Weights of a small transformer language model: 9 layers, 524M tokens.
MLP neurons of a small language model. Each row is named by its layer, matrix (up: input weights; down: output weights) and neuron, and shows model dimensions 16-207. Each number is 500 + 25 x the weight over its row's rms, rounded and kept within 0 to 999. Numbers have three digits each.
After each neuron's rows, "fires after" lists the tokens most often just before its 100 highest values on Wikipedia text that the model never trained on.

L5.up884:515519544472521516477495473535475532473497479515497548517523469471455479522488509552540559532480495521559535490470516458518474519510510512499509509546496462518480516494508498496455490511464491495498488488529483487518442527508463484537516550512489474497560502519512518503500501484495519520482470504511517468472462547517550492498527488466493521468458505497504522446485504488559485508510516501517488521488506499459483496518510531500476479540456497479498476498491509532508528528536554535505510483465518507513501513522529482473469499501534525497523501454494522444456520524505550464
L5.down884:550548468460524478513489516506465490497502442507479490469480498525503517483484527508512549481499502486498489531540480525502542490522490501506503502548479485543454512488551455484472469466491490502497479523474503508501468477474497515444522490521456493507519491532489487450554511473466480501505513451486521496517511500515492514484479514494521535479518494537468495486538502491513503516492473506496540532502521503488514470477478500475535500573494494488539488482492497539536484519510492478510496531542461568535553481507520493504473525493506457498481503465508496493464535495492450488
fires after: " ", ",", " 19", " to", " 18", "s"

L3.up866:478467486516519505513415460469493475498484517484501481500511491477482473496516490478497535530491510511536522543497494491536499454497516480538496517471554515469503516473483460502564478539474461490456496484505477513558463509529471515522516528539491528493505530539495520460481504536515492482514534483515525471525530485477486473465456521450502483509512529505459481518487538513509501512521521451464508504533482502495513466528520472522496492510509501478473475487514458532491466534523482517491516474472480487461530491476529490531509495527498506545478509457452533478523505499507478529
L3.down866:492533438497516464499546473534482471504456437518497488509507492496457521508526503537491512502476500511505505463499487534498512507511438508500514522462476496521515511474517510506492465505535488469501477497498507508441553510519530472464510504506510480517509463456476450474500518559507438552465504494509484512502479512529475492516527447534519534506513508504465498489534509472448482502507512515477497485490519489453483499509524515498528490520480532523496483494462513471517547512498493499437534540474444504511514520549480507509489498496485530500551485462491522535478470522510485456
fires after: "s", " T", " ", " of", " with", " h"

L5.up284:497488509518549522483486500475499524516526555503500513538506528503503475520508454503485495535476535485558499482520460476473482508557518521535520484495510496507483499460497500520539460499512501513489481487501511505487504498478496472523515474498489517505539498490568490554510483525492470509509438460502511435478509517446465508489513477499516486505487508480514491483503464503502446525503507507513517453523499513508501520534508510509517529497486509472540478492491484491471500521515466549501486510507539432487448489479491488480528507497541496462505499475478522484506495461499457524
L5.down284:522512455490530505511496478477537493547510534508466485504492493485511520485509473517450535523494472509529504466534478514505474505477501507502492497532540494468519493465466502513488468543526512493500490463529499506528493470480543475498508547481516488542522493502451493490519457498491470515506515480498483517508524498509526476468494469507467466520499506509490497517506484468546516483487518522482523511520507460457524509531508522522504519458492547421533509505525512452465501560526483499575515511509479478460465484500473501480526527529512478502531495465480487507518515428502481476
fires after: " |", "G", " E", "-", "A"

L5.up644:514520496500512503464507507496498514515521513541511532494542487501515491496485527491502487519493484470504471481461510487464480507503537489458516511488459494524539488525475508503508485532516483523495513467501474480512481464499480501481507515465486516476467494483544450522506550530464506523527543505528512522492507463529511482477504483491489499543470459492462480487556509499536526451510524549492476494467504452547517494461465523495529525484520527501491504510482477508565465494448522568499535495501508449487494494523535549526460495527475515499497485483503494486547526484489524487
L5.down644:499453516493498539520495491541497476537505509512504486494480528535515481515476475533491505475504546544465516501463504471484537479525533511500510465508522475498489459542491488501461484512509490493506478496480518476490481456482478483474489509481541536501490476477445492508510483472458519505493459513483500502463519488492497523494488533527523532488553569538510484493481503512532482509453506479506504452473461499495515436464512488494499505491481513465467530550517516515514487568518546488482513479503447469481484506476500518514499486519511504475490488504466538464528448540473552465
fires after: " ", " g", " mo", "re", " f", " W"

L3.up414:475511513443522517485450505519513482490531488518503494538482470520519492538511519492498524551445525467524503494532496510483506477515490486512535530505485484514495528477509541517538539528476547521503508545547543465505515511501486534488532477524502491481534487504504454480451479507550450488463453542561508478446491523464488509543482490513539507490505442513504470500501491514511490510517529456492496523496480512532552502451515500513520488531464519513485540492454472526452503489518506492488508517447536519438460492497484464517480488502499485495467485509510481502455523506528512501
L3.down414:504512478514527502505528499521524484515488478477473479489516483514501538509490490506570547489500471520491486509505479497502448501502519522488496465486509514464525491523504475507497465516510503484487473455479519500476489466474522501519515504473493526509512580565481489522470472534543500483535519476489491530464537514547513476450534489483457516502533512494487519520494498522503517492491499510488514534522498525459500528492506489513472541477516515487510513501501531510496513493452524501520503473559468509477516501525523548506522560489491484487495455512462515431526500506518480524
fires after: " |", "-", "s"

L5.up658:498507528537487513495520506494478508500525500491538514489503496453495510470481507508454470479472507544469462483488494492479503502502537447507551508508489505484484462473438464505447493452467530561497448482494539520507512502539543478512497471496469518470486512500444514533510476543483514502520538546493499519494447470521488476511466484528521472497506529444505505447543495484474496516533512501516470480519542483510502490489499518489478507525526546528505470561486498546528493495507490487494491477478480500493497448519489481515476549500521463508532505470522499541484536543503483462
L5.down658:544526535469521516492462512491488498522510487493527507453478522491507468493540553470543515513519515497477531499534461468495526430518501497483503458489498497495514476501484520526474506514517485478480508511488471462521524527444494528494549517553491509526528481470535510510508495472515478561484489525466484488473534498521483543513471503512510507497511524511475513529522523468489468512488494546491543450502499498549498465497522492518478446474474509484515496459448491449493502488488527516503484516482482516474512461486475466469544519524506495475472499491517476535551493503499418486
fires after: "re", "le", " W", "e", " Do"

L3.up262:545509523469466494549517514511498496486502509450479500500513531501499460491539517478495492485527520518531499467537481495551475515526464526476521533481469513513537486479513512514492462517467485497503562491512501523530493515528535505488528498480505487498539499492478462510429506500445522512485520503465511466492484499478505481482529506466490539516478564492492499472498485521518503480485554487491485537518470489503548445501512530527516530502491484496449534504452511492541523479468486485498514449561501489480485555513501518504493482462509466540483521483488481488491454466519486532
L3.down262:462494495511496531517485473478463479498480495479532486497535475532506469452464505556520530553557482519522539500455478458493479568459478493508514510492506493491473508509497537492501522511538491500485478532442498545500529492508482493509462526482509467536513489514518475515484515510498497475498503499497485562528460491501478488455515494504515531500541487496505497474473518513551539515488465507470524514505456567501471519489460524492539516498480512503543496512520498455457527522517505505514481470475462498450500492528501537547505488496495499495526512546511491484534511517525471458
fires after: " J", " as", " C", " ", " I", ","

L5.up517:481510500496505461468490508470495453497519522518491462483450449529514547506500504452514476502534472525518521482531552439503502524519552516524527504527503495458500526516496488443493505488478491528491476496470514487551472488472496506515483480470513535483492502497519532516509516476476507524488519481443517504505548505480535441500472496490490500512454489525512507498511542486529488472496499542506501513522468492554505500521495525511500477485508507541491500532474461522528500527512512492500503467533549516522513540521504468465435506495531516516508517468472506489500481466546524507
L5.down517:491474472514482502491501450489491506505517525493492473521496498505533509474500477504439508484461517501580480485551518510470473511474495537539506534492525484477503440517509533479490493513475519510525495490511496484530521490494498467456519523510515515512450554484534464520530495475465504502476480471505519517476534483587515487470489515483512519534497499506516514533536524521542475500478481500464474482518539480443503475567516518431467477509508502523492488491497526541520553524468469480467471514506497535536481503481460479498481550498475522524502550502483510507509514484525503524
fires after: " ", "c", " a", "or"

L5.up985:500535545500525473549512482519514532508498495531482499481488515471459518486494541501485503542521486480478453506496542502562484495466474502485511502474479503477513493527498516501521492503507486531460479429510536524481503464492457505524525509544522492534495539493536484489483523501460509544477518462478481525537556541468482474490489497511519538501506518524474518468485472499511485476492523522465475498459551492495538513503466532514471534485510489507458508489537530459541490454494507499458516492483467464531498510541534499496463454465482506556516507470481515521509482516500501477
L5.down985:506485482489514517494470488466499517490487524482516501451490509499529480515533528497519484534526528476454508495483447456492490483430494490579521521572550476499524512489487463490516540483534507507507486562498490507491486500495502514480467499492479501519506432487503518517502525515518467501533464501545511491525515522504479510480475502493485524495495508488521518471535536492532564503486523491503495480493470534592469500512507493521502499486503525554522524519496458493485529509535494533515492506543502501500507500466467543503491447492518484517514487516472520474545508481472511479
fires after: " ", " C", ")", "age", " M"

L3.up135:491500525479533509498433510491494495488510524523556484524567506536478461449543529500479520484520491490523472484530467447559504537539489455527500519494489461488518497541527474438518546532509472548512519514510520500524488541500486448477498511479525501467469495550516503528527514492487543524513460514519476501518475537530507538551494527493487506515458541529481522521475468511488443489503498505483505527498496538477487481506501512531513540538508470490500471544488520506494521494500494519489500536521519516539469505505523494502498498488497504563505505478498531515496479480525488506
L3.down135:482582473527477483495518517459478528495498487532502478484497543538496459475537513491512517481514514514525475499498468449446502483470490510509549502487496530542520460516478501505471518512520514455518529508441477458490476510537478498519507535519497546524496536506560485483516520512468526496529500460528510490501468539521512499511513538491494497503500470520525510483472553509501443502511463509505475450506512517521461490506521520493468532534520486529499552517505486509468520493491451511485498516498507527531540511507494496490515523451474504477523518540479472498512510533502466512
fires after: " ", " m", "c", "q"

L5.up796:496506510514501475516449534524461483464486511535535472528536525499485529523528531477524471556486490544570512512474505527523538466491506535492504433477496487490517512484474492494521504547502548535550474506496476492515504493456490471504434515544499507518512475468496502490479549483503491532476516526516468481517485516558494528498489497498528491511508482501479489506468453500535477518519475446462437499473506454521531502456495472495498485499458507536498505525516509483516520415498500511497505487496462495471432466484509498506503517480485468519502529480518502510549538523524478536
L5.down796:500525499504533527483513519488515505518445473541480536503523433491520509473498537544485518491526486487529479495506507502513487504459526524465477502517524506496546543482530506477463486504472491481453536421479536519489491512480522526494493487473528530505491538545530524475482456488478492479453479533488529517477516482537515491496446492503466493492490515470481489537483485447498508486519518535490511530507495497463483519504499544509466483491515522537481492526511469479483512509495512510493545539482526492488509482515456514471490570487500536466474461479519511500464515495535485473
fires after: " |", " c", "ra", "s", "k", "l"

L5.up42:522506519486529510490466528498470515471506468480497520504515488513510528525510510534520532519482568536516527463505513485525459454496486514453490530477491518492528503472489497502459469522509483473528468498497479476499500506495493486490546490474515515514484514478488546464528507477518472508518478490480545505497512523458546532440492467490502499571491464498510551500516503483539521474481475481433458508507421473514492498469512470507540540536474472494517514468492452492536491535551518478503489507466481514515554512484477468499489478518494457538499468504502509487515485487542487504
L5.down42:462511500490478497514471469522528480520510487481496508515460477512494486515495489471514470522502482546504482539494498542493517507467496450516457505532482468528498476530496474488503551476546534520516525503511462506535492488509501511494500524515532484492523539546518484463481510504506448511490478458490445532522432518489493469559540530482509507461486482484491468534478477458477493487504503514479537520517503491483459476542455514521522469459486515517491489561463490542498496474432517503501460483537493490522498456496512497503487510490481522482530519521500523471531491509502487501
fires after: "ct", "t", "it", "at", "d", "ed"

L5.up25:514520498523478498485519539481491460540504484472544507508497529476501496521503515507513514504476514535508465457492475522505475458492489500481507486535519509498533427460480493513484486525539576529491521505541471498518526502509476502502511451453560500460536475480493470532476488477507482460464513517480497528494493523506501488520489533560509461512494536509493486469511501517499501479535464521501506530511490502491510494471465514473480545480519532514465524510508491513499491434532515526518496515487557476481483499510522481468495496499477515471495495506485471506481491553466533516
L5.down25:493512469466498485542505507470486516481509528501453482497483494461545541506466490487510544495509511520507474469510483503485479549532499467524509492471536478518476514536477489487465543488515518545479500471485457530523492467483461536494487488533492520504484519521462484489524502492520485441505501511476477505489496524468520499488447464525515493477483521530473517558484501496564463481477496471478490467526528478473486480496502512542487467532484478451482477519517500486530508513501495533479528468510458550473512472485507509489548494518455502480467484521509500515524499476509484483
fires after: ".", " L", " W", "l", "ol", "re"

L5.up508:537484509521521484478466483479486516494491474485471491471478524492522484520499500493522503479504489514481496464521485488503461496497515515519526472488547462450522510529507541496492514493494486485521506472509516488504489537506452488555521539526477511494445547525518543487475523523519499477531490488530504446532524483486496521485486529522485444459499509517470515477502468502530528482501507475532492517537496512502476443471467508532481493476484518474496477506518510512475524517495490512498539485513522455493527526515464531524547502514472496504492484522501498482480500541491549513
L5.down508:505588516499518473515494481512493538503505519488545530452511548493509516453504501509509466502513481484529537503530488509487504497506459486497495495514467497472514506524551565515498467498518546494465484504437522528500496539499525528490516531518492502486470492445521491493467469482490496506486515505460520519512461490469479514497486512493501456488469491493466474502470513531479460521500482460491516507477475471495497525490515462489485476533508473444480490521483472484442526517461482499529509523518500501469493512522527527500451518518507538492533521472545512538506503542536522499
fires after: " ", ".", "s"

L5.up661:492488511529498504509520508501474531475561490559500455480519504530524472454495501514495500504474489538507509515497496423496492477505465448473514494514537516474501523523485477473505516517502508435509501480522476508508468492485480517452505521490531458463464552538510497501513475499514485505487507518499507492467506535488518492488485497497497520451494463546532488499506450496463504526472519499523477474496475479484528514503467529538519519483513503504521485462495486492471498526512468511531518494528494507534462515508480530504511531513528516502512508509458426527506481513521497490
L5.down661:518479449504487509447474503495525478508473520545465521479483503510474492475492454530474481496515473508471520494497486548455488448465516506467533526500494488507509457520492492493468538479518515543480487492492457521530537487497482460483499500469509502513532478493511472505521504535524502504534507508516495467523457508512508529462517470475506507520478485501520557492527512512495480496523470571503435480455484516502496484511501527522531502531486463525485468512533541506454516502471499504490495553489525476482510487491514479462534491471463500475505488473495492467530451514534486557
fires after: " V", "s", "c", "ac", "oc", " "